Weights of a small GPT-style language model, trained from scratch on English Wikipedia.
Architecture: rotary positions, no biases in attention or MLP, untied embeddings.
Training: a variant of Muon for these matrices, 709M tokens, 5409 steps.
MLP neurons of a small language model. Each row is named by its layer, matrix (down: output weights) and neuron, and shows model dimensions 112-239. Each number is 128 + 32 x the weight over its row's rms, rounded and kept within 0 to 255. A neuron's up and down rows have the sign that makes its largest values positive.
Before each neuron's rows, "fires before" lists the tokens most often just after its 100 highest values on Wikipedia text that the model never trained on. A number after a token or word is its count.

fires before: "1" 33, "2" 27, "." 6, "4" 6, "6" 4
L6.down1671 [118 101 106 142 133 184 154 147  67 129 109  91 162 170 135 146 153 184  96 110 115  94 132 190 128 134 113 108 142 151 100  56 160  61 105 132 149 104 146 159 170 135 136 118 122 104  95  99 103 114  92  60 145  91 175 128 187 161 145 148 166 180 146 180 134 116 196 165 147 137  96 155 148 158 177 120 130 109 164 210 158 147 101  92  99  99 146 122 191  82 142  81 117 102 141 152  68 110  94 194 140  91  33 154 110  85  88 196 121  80 112 106 103 149  51 136 173 141 106 111  89 165  97  93 110 124 123  89]

fires before: " |" 35, "\"" 11, " (" 10, "ities" 4, "s" 4, " " 4
L3.down1887 [175 103 106 141 151 135 112  60 163 118 126 165 101  96  83 118 129 105 130 144 107 121  77 167 136 161  75 146 109  97 187 121  85 120 176 172  79 156 140 129 125 109 135 117 104 137 102 140 106 109 100 107 122 139 122 166 141 146 154 170 112 138 107 130  98 134 102 131 158 181 137 106 105  59 104 161 113  83 159  73  92 156 128 173 132 119 132 131 150 137  95 164  64 130 123  96 127  95 109 138 134 114  86 167 164  96 120  93 142 110 146 105 132 113 134 192 133 107  87 111 113 173 153 138 107 119 120  82]

fires before: " " 98
L6.down1184 [117 110 118 106 141 127 140 149 139 110 102 154 119 143 158 126  98 135  91 124 135 100 111 134 121 119 151 146  85 140 164  81 115 132  94 115 120 154 183 154 121 161  88  71 106 163 145 139 144 145 113 157 131  60 107 106 122 186  49 142 133 155 139 128  94  90 120 101 113 155 149 150  62  38  85 121 111 142 130 124 148 115 134 136 127  87 145  90 118  78 135 107 136 144 114  57  98 119 155 101  76 195 132 152 101  76  79  71 158 153 164 125 128 123 158 145 145 148 121 113 163  96  80 118 117  91  96 106]

fires before: "2" 20, "1" 17, "4" 11, "|" 9, "3" 8, "5" 7
L6.down1210 [141 122 142 102  61 130 122  51  55 205 189  66 155 146 103 184 140 204  68 151 172 143 111 130  89 149 130 114 186 125  85  82 115 131 136 171 137  88 152 213 188  70 142  78 129 140 154 183 110  89  84 173  86 153 127 134 167 142 141 120 115 123 168 132  76 115 138 117 166 120 184 127 136  90  99 118 144 114 114  98 156 150 136 125 162 137 122 110 102 111 123 110 139  84 106 163  99 114  87  93 159  79 106 109 155  44 171 139 126 131  97 124 121 119  98  90 139 150  89 125 109  78 142 139 118  62 128 115]

fires before: " |" 50, "1" 11, "3" 5, "2" 4, "9" 4, "4" 4
L3.down306 [104 193 112 117 104  61 129 118 134 199 134 115 107 157 130 148  90  99 130  84 127 125 144 188 212  91  89 106 131 128 106 123 116 149 106 105 185 108  98 162 179 123 148 162  81  93 168  82 200 126 148 128 123 114 199 117 173 164 138 102 140 125 169 137 156 133 133 104 150 103 160 172 150 157 141 154 133 130 163  88  58 111 186  96 139 158 123 115 114 166 153 162 127 138 101 126  56 136 117 197 126 143 177 142 177 147 146 123 148 105 184 180 102 100 120 103 163  93 140  58 109 138 111 130 147 183 130 118]

fires before: "1" 26, "0" 25, "2" 19
L6.down833 [160 167 168 186 124 139 126  90 122 136 191 150  90 144 163 102 130  95 126 190 100 134 150 108 139 139 147 168 154 164 102 118  90  70 150  91  78  56 118 102 148 143 101  91 167  75 141 138 118 159 120 120  99 116 124 125 167 165 137 109 108 131 114 124  94 139 127 181 153 113 136 110 173 171 131 115  99 111 140 140  83 160  80 111  36 182 133  98 134 107 142 135  70 171  97 101 148 177 129 173 151 171 131 154 136 121 129  85 100 136 124 155 110 156 130  68  69 132 170 155 113 124 116 159 140 167 110 133]

fires before: " (" 25, "2" 10, "3" 9, ":" 7, " " 7
L6.down573 [ 60 192 122 188 100 119  90  96 172 118  97 142 113 146 145 133  91 125 116  90 127 141  99  97 140 150 153 156  94 122 149 119 118 101 118 146 163 146 149 129  88  97 116 179 128 117 124 162  95 188 148 116 151 104 138 142 142 144 114 130 142 146 120 126 130  83 123 120 104 206 173 204  92  98 149 152 106 116 110 201 161 128 134 183 106 124 145 144 119  96 140 188 118 138  94 127 140  94  80  88  85  69 113 132 170 112  84  82 110  56  87 149  95 140 131 119 113 162 126 119 109 173 132 105 140 111 118 143]

fires before: "0" 23, "," 17, "1" 15, " May" 6, " March" 5, " February" 5
L6.down28 [153 138 149 185 119 114 174  78  94 139 112 124 108  98  82  90 101 176 175  71 167 136 116 108 160 135 136 162 151 100 145 126 113  93 171 121 109 111 138 148  99 184 130  89 140 151 169 110  92 131 134  64 184  41 160 112 196 122 157 181 140 155 163 135 146 156  76 154 129 161 139 152  96 100 133 137 125  95 157 125 146 106 153 135 130 144 147 106 177 170 231  77 161 160 143 120 141 162  73 143 110  59 174  91  90  59 105  85 166 126 173  91 145 177 124 126 108 119  59  95  93 115  84 164 143 149 146 113]

fires before: "0" 27, "1" 15, "3" 10, "2" 7, "6" 6, "," 6
L6.down1660 [119 137  93  88  99 135 151 127  24 127 131 136 203 202 150  79 132  98 173 170 133 151 109 137 160 153 141 146 102 111  98  53  76 159 138 103 130 164 126 142 150 166 105  58  75 144 115  76 160 159 113 130 140  92  89 139 177  67 141 103 168  57 134  83 125 115 130 139 118 115 115 132 172 134 114 130 133 116 188 122 138  91 101 112 148 199 154  93 134 170 113 133 173 176 101 161 118  98 141  92 105 133 188 107 114 106 122 185 129 148 155 135 111 110 108 161 115 183  88 135 108 178 139 116 169  79 107 128]

fires before: "1" 24, "2" 15, "3" 8, "4" 8, " " 4
L6.down556 [154 131 127 187 127 133 153 105 101 161 167 101 159 116 128  89 135  63 106 156 123 128 139 156 135 119  88 144 119 121 137 104 169 171 133 137 146  91 123 171 113 118 157 126 137 136 154 121 106  85 107 121  64 113 140 127 133  91 133 168 113 117 117 104  21  91 184 138 139 102  85 159 100 152 151  79 180  98 140 128 157  66 115  85  76 108 136 130 142  54 102  79 128 112  81  64 151 110 108 107  99 168  76 145 113  91 165 173 134 168  70 129 128 174  54 142 192 159 115 122 131 101 119 162 141 101 110  97]

fires before: " |" 27, " (" 25, " " 17, "." 16, " —" 6
L6.down1890 [101 127 120 122 136 108 137 102 105 175 104  75 159  63 137 142 146 106 120 151  92 127 123 126  98 140 138 143 193 109 116 129 143 135 161 128 113 118 140 139 115 146  80 162 204 137 147  78 110 168 115 107 104  98 147 197 159  85 133 152 122 141 188 139 113 175 135  81 112 101 126 148 139 108 116  72 168  57 176 120 104 136 176 155 146 118  99 123 140 180 118 107 184  95  97 180 105 133 115 196 145 153 120 140 132 147  41 119 128 102 164 139 175 110  45  98 202 153 123  92 141 185 109 117 130  87 136 154]

fires before: "2" 35, "1" 33, "8" 8, ":" 5
L3.down609 [121 125  89 154 132 170 111 192  81 169 148 148 132 116 117  95 123 131 128 109 125 114  99 166 109 213 157 126 124 119 181 165 130 141 107 164  70  88 168 159 137 122 159 178 116  96  77 163 144 129 159 117 133 116 181 135 173 164 101 126 109 119 151 166  94 122  90  99  99  94  79 156 187 105 118 156 106 149 127 101  85 163 105 101 135  98 110 198 150 134 138  57 160 117 158 122  98 117 143 134 111  89 101 187  55 140 143 147 138  79  81 192 172 146  96 145  99 156 125 159 134 144 118 166 157  66 146 116]

fires before: "2" 40, "1" 36, "0" 23
L3.down647 [182 187 122 161 166 117 110 122 160 110 122 155 147 156 127 152  86 150 104 122 148  80 122 118 168 145 169 198 146 157 145 126 114 166 115 122  92 174 108 123 173 124 145  98 157 115 106 127 110 140 196 109 117   0 147 103 166 139 139 123 130 126 148 137 125 116 157 162 148 175 112 133 114 116 189 103 144 113 169  69 110  95 144  81  88  90 163 146 163 142 134 119 166 145  86 137 105 127 140 150 182 120 112 163 113 111 141 118 120  97 139 118 123 138  84 131 110  75 128 136 183 115 174  99 128 120 169  62]

fires before: " " 52, ")" 4
L6.down1381 [117 162  83 100 115  95 115 135 126 142 104 159 133 134 194 140 120 178  95 158 159 149  64 160  77 132 167 140 105 175 131 178  84 152 119 105 104 110 140  71 120 145  95 108 142  93 158 118 105 104 143 141 140 139 127 139 166 140  89 128 198 207 139  82 102 123 149 116 143 126 125 170 123 140 124 152 166  96  74 111 127 151 119 144 105 106 104 111 129  59 111 135  79 109 131  51 156 160 145 118 204 194 151  96 140 109 151 145 181 119 134 101  70  49 132  94 158 167 128 147 131 164 130 125  68 135 119 127]

fires before: "-" 55, "\n" 17, " |" 9, " " 4
L3.down941 [ 71  51 109 176 141 142 113  94 123 112 120  80  89  96 112 104 180 151 202 121 159 120 155 124 103  85 120 122 103 119 111  89 158 129 178 152 107 165 117 127 144 124 110 169 142 108  98 144 156  83 167 131  97 106 123 158  80 119 164 129 170 120 133  86  94 102 124  92 120 171 143 163 150  69 119 129  67 161 107 140 142 138 154 146 152 141 172 179 100 122 148  67 120 114 119 169 125 175 167  99 106 139  89 136  73 121 118 156 148 101 127 155 156 183 137 206 146 178 108 138 109 139 138 138  83 130 111  53]

fires before: " |" 44, "|" 7, "2" 6, " " 5, "0" 4
L6.down1567 [168 145 143 136 142 172 106  81 131 138 124 203 132  91  85  66 109 134 113 105 138 145 106  99 165 183 180 126 147 118 143 165  84  66 107 163 118 186  97 126 136 121  80 147 120 107 128 154 124 164 133 119 138 163 171 175 107 121  87 165  70 104 178 128 158 106 125 147 118 117 139 140 161 187 113 107 147 204  80  97 132 127 147 112 120  95 136  94  64  56 105 118 157  68 152  86 101 108 146 175 138  89 188 181 114 128 117 144 178 101 172 153 122 131 137 131 158 133 206  70 137 122 156 126 159 141  91 105]

fires before: "0" 38, "1" 13, "2" 7, "7" 6
L6.down1906 [128 150 136 135 130 107 194 130  40  94 134 148 144 160  80 109  65 110 145  99 129 110 117 109 133 139 128 255 122 126 121 103  91 124 114 132  84 166 120 159 119  88 174  74  97 161 171  78 122 143 142 104 144 150 152 111 189 147 170 129  64  77 160  91  78 170 159 159 107 106 137 109  87 139 191 142 120 127 153 104 126  85  82 110 130 154 150 151 116 132 128 129 150 147 129 144 159  50 113 133 101  63 166 103  96 188 136 106 119 119 163 156 133 129 136 131  98 152  97 103 122 109 183 131 147  78  93  87]

fires before: "0" 56, "1" 23, "2" 7, "\n" 4
L6.down720 [145 132 164 141  86 109 105 177 127 135 163 129 158 146 166 147 167 177 174 133 150 140 113 102  68 173 101 198 129 152  83 149 160 120 123 149  91 121 100 121  76 132 147 138 122 130 156 103 128 165 135 147 165  91 106 114 177 186 139 150 156  86 160 140 162 115  71 128 121 131 157  85 140  92 159 190 157  95 127 123 125 111  82 171  83  87  86 148 123 225 137 156 125 113 152 165 180 159  90 131 136 145 111  98  99  87 149  82 166 105 172 138 126 161 130 124 146 176 171 143  86 173 128 145 152  95 102 107]

fires before: " " 35, " +" 11, "\n" 5, " −" 5, "s" 4
L3.down1406 [112 103 162 160 132 104  93 129 162 102  83 137 114 109 119 134 146 101 154 105 129  87 136  94 130 105  82 155 124 108 118  88 116 154 140 154 167 100 179  96  87 170 157 183 124  93 129  98 121  78 109 104 130 107 174 150 132 172 155 212 160 138 131 129 137 127  92  22 106 149 114 146 125 139 132 122 111 146 119 131 107 118 108 147  46 106 145  90 125 146  71  75  85 132 140 104 225 126 163 190 127 162 138 131 131 164 142 120 163 137 126 111  94  80 113 225 124 131  97 110 107 102 206  97  99  89 146  86]

fires before: "9" 27, "0" 25, "2" 24, "1" 9
L6.down31 [162 192 185 142 113  83  94 158  52 102 141 136 121 142 121 100 164 137  88 114 169 158 161 145 139 139 137 116 166 133 120  57 176 101 162 102 120 148 127 125 141 115  94 123 156  73 166  86 150 104 120 167 148 147 162 145 185 117  57 163  52 194 140 144  90 203  73 191 135  95 148 120  95 129 127  74 137 198 192 106  76 131 134 131 131 149 154 116 130  91 110 153 134 154  76  37 108 154 140 145 137 118 169 126 171 175 200  77 177 134 131 135 149 146 165 131 101  72 186 109  84  91 114 119 162 142 151 111]

fires before: "0" 28, "9" 26, " as" 6, "1" 4
L3.down1545 [ 98  68 119 115 158 154 129 146 155 111 197  88  82  98 128 153 127  97 100 111 111 159 165 151 157 151 121 186 145 162 127 147 105  89  85 110 151  58 119 134 117 111 202 127 149  98 173  49 124 109 147 113 164  62 101 156 221 157 171  98 167 137 123 143 144 141 154  82 105 167  92 149 182 159 136  86 101  87  87 118 163  95 110 119 154 118 132 114 124 154 121 127 152 158 132 139 114  52 128 129 130 131 125 176 154 182 120 141 133 151 155 100 116  90 149 153 137 169  74 114 122  85 122  90 158 141  39 139]

fires before: "1" 40, "2" 29, "3" 9, "4" 5
L6.down203 [142 169 144 119 142 100 117 152 164 131 173 136 111 198  88  82  52 107 163 187 169 169 148 182 116 186 133 107 212 125  88 137 182  89 117  88  94 159 157 141 125 123 156 141 149 113 154 180 178  63 134 154 108  92 105 104 121 118 105 121 103 139 128 161 144 115  99 134 112  86 101 124 137 134 128 138 107 139 189 166 141 162 106 159 138  96 121 201 138  84  85 164 142 146 106 103  69 157 155 187 138 147  76  55 114 190 119 102 111 181  70 133 139  72 175  75 100  99 142 135  85 163 113 142 113 113 137  71]